Weights of a small GPT-style language model, trained from scratch on English Wikipedia.
Architecture: LayerNorm before each block, biases on query, key and value, tied embeddings.
Training: 997M tokens, 7738 steps.
MLP neurons of a small language model. Each row is named by its layer, matrix (down: output weights) and neuron, and shows model dimensions 320-447. Each number is 50 + 15 x the weight over its row's rms, rounded and kept within 0 to 99.
After each neuron's rows, "raises" lists the tokens whose logits its output raises most directly, leaving later layers aside.

L6.down1808:64 56 47 46 43 34 44 40 59 43 70 67 53 68 72 52 42 85 94 67 57 41 52 58 55 58 67 76 42 53 45 62 77 35 69 52 50 84 60 49 52 45 10 55 42 65 65 14 57 46 71 70 44 29 35 68 54 50 41 39 44 76 58 40 57 46 77 41 41 66 76 69 43 77 52 56 31 62 40 43 52 41 34 41 27 27 69 36 51 51 41 49 19 50 51 63 81 69 57 71 29 61 55 62 51 50 43 48 79 58 61 58 57 57 62 48 59 40 17 59 16 64 42 50 33 50 48 19
raises: " increase", "ify", " create", " reach", " serve"

L6.down1697:51 81 57 75 52 83 59 61 54 58 26 41 56 45 43 48 40 33 48 47 51 33 53 33 47 16 45 61 35 71 43 54 51 57 44 66 39 91 24 70 63 40 52 73 45 23 42 43 38 54 07 59 48 19 52 48 41 29 43 38 59 78 32 59 46 67 50 63 58 60 54 65 66 61 43 65 70 38 75 58 36 43 38 55 44 47 40 36 56 62 31 35 34 58 54 12 65 45 52 43 52 60 45 78 62 56 61 33 60 45 44 50 54 67 49 22 53 49 42 50 41 76 38 48 52 31 60 74
raises: " estimated", " average", " percent", " %", " 0.0"

L7.down697:41 62 45 31 64 30 67 41 85 34 48 32 46 66 43 50 52 72 40 32 71 58 39 74 32 23 60 56 52 25 53 62 60 55 48 37 64 36 60 52 51 40 29 36 35 50 34 61 43 55 23 56 54 08 44 48 46 60 21 47 49 46 61 49 32 72 33 59 66 77 65 29 47 35 57 27 54 70 64 53 48 39 49 63 48 66 26 66 45 55 42 62 22 76 40 41 69 50 53 65 66 47 39 64 91 48 41 51 58 83 60 60 40 24 35 59 60 62 64 28 49 43 69 19 53 38 36 38
raises: " themselves", "ing:", " them", "while", " him"

L6.down539:50 70 73 52 65 31 44 65 45 47 46 45 76 60 50 56 36 56 62 43 74 23 29 56 44 40 64 36 62 12 72 64 55 56 60 42 35 41 37 40 61 46 56 44 56 37 65 27 48 60 49 59 71 43 57 51 41 53 44 56 74 77 43 52 43 59 35 78 29 63 24 28 40 53 37 46 44 81 57 64 53 49 52 39 49 67 40 64 52 48 67 61 60 35 42 54 33 80 46 33 49 54 55 40 28 39 81 69 65 49 50 69 60 73 36 39 72 33 34 76 54 39 34 41 52 45 39 45
raises: " languages", " Latin", " langu", " newsp", " language"

L6.down715:26 43 44 52 49 46 48 49 44 55 38 27 59 60 40 61 53 69 54 44 61 68 42 75 47 42 60 52 50 40 55 32 39 24 39 49 51 53 39 23 36 49 47 50 32 52 57 63 58 52 44 75 27 55 66 34 64 39 42 36 48 77 68 52 45 55 38 43 67 17 45 32 17 24 51 75 49 78 44 43 67 75 44 46 67 61 48 34 24 47 22 54 30 35 48 00 19 36 41 16 32 67 51 57 57 38 67 59 42 64 60 55 51 59 35 25 51 50 64 54 24 45 41 41 40 51 64 69
raises: "ism,", "ism.", " polit", "ability", "ness"

L6.down1085:44 69 46 57 73 36 78 43 85 50 67 39 57 20 48 38 89 63 38 61 49 56 60 35 56 47 77 48 38 25 85 77 59 60 62 66 42 48 51 12 55 58 45 35 59 52 68 32 62 48 33 30 40 55 70 72 41 64 61 44 63 46 48 44 50 35 33 60 46 69 79 67 26 18 47 34 45 52 55 56 55 65 35 58 41 62 32 54 57 32 42 47 65 36 26 57 80 56 48 41 44 08 20 56 70 37 33 47 74 49 70 58 44 35 41 39 65 44 73 44 28 42 51 54 43 52 56 31
raises: " president", " minister", " producer", " manager", " director"

L6.down1533:58 43 32 61 33 56 41 28 49 52 72 44 35 75 54 58 23 64 60 27 44 60 41 55 59 40 50 63 21 72 53 79 30 39 65 39 28 61 37 28 67 48 52 42 29 60 42 46 40 47 47 56 39 53 46 59 55 49 65 40 59 34 33 61 74 48 42 62 60 39 34 69 41 53 67 56 45 47 51 61 46 37 32 38 56 50 53 52 60 75 53 54 43 55 52 51 50 41 46 40 64 49 44 57 34 52 43 60 58 35 52 28 26 39 28 48 70 38 79 37 31 56 38 68 53 38 70 39
raises: " feat", " Best", " award", " Award", " best"

L7.down63:77 39 40 54 65 52 24 48 61 46 59 57 47 38 53 51 50 56 38 25 35 34 62 22 68 48 34 49 27 24 44 58 32 51 43 70 39 65 56 44 53 41 32 49 52 61 55 46 58 41 40 74 55 36 59 45 15 12 27 64 44 55 66 60 57 62 74 76 59 66 59 34 66 62 46 20 32 52 40 49 33 47 63 81 18 69 49 53 31 52 41 36 45 41 71 37 29 52 68 42 53 50 40 30 60 37 53 67 53 73 57 33 69 40 51 32 32 38 65 95 39 55 39 79 47 37 20 34
raises: " river", " mountain", " forest", " sea", " Lake"

L7.down1368:62 42 56 53 32 39 49 53 27 47 52 44 73 62 49 66 48 58 78 68 38 48 59 71 60 90 38 40 28 42 41 50 56 60 72 68 55 40 40 41 25 48 63 50 62 64 63 46 26 40 23 36 55 70 75 44 60 37 43 46 29 56 49 60 40 63 30 68 48 44 48 57 65 82 09 33 70 84 32 77 57 34 61 38 34 62 42 38 71 54 38 50 36 72 48 36 35 63 55 14 40 74 53 79 60 72 45 31 36 66 41 58 82 50 29 91 45 32 66 29 25 40 64 38 47 47 66 50
raises: "ative", "ence,", "ators", "ating", "ade,"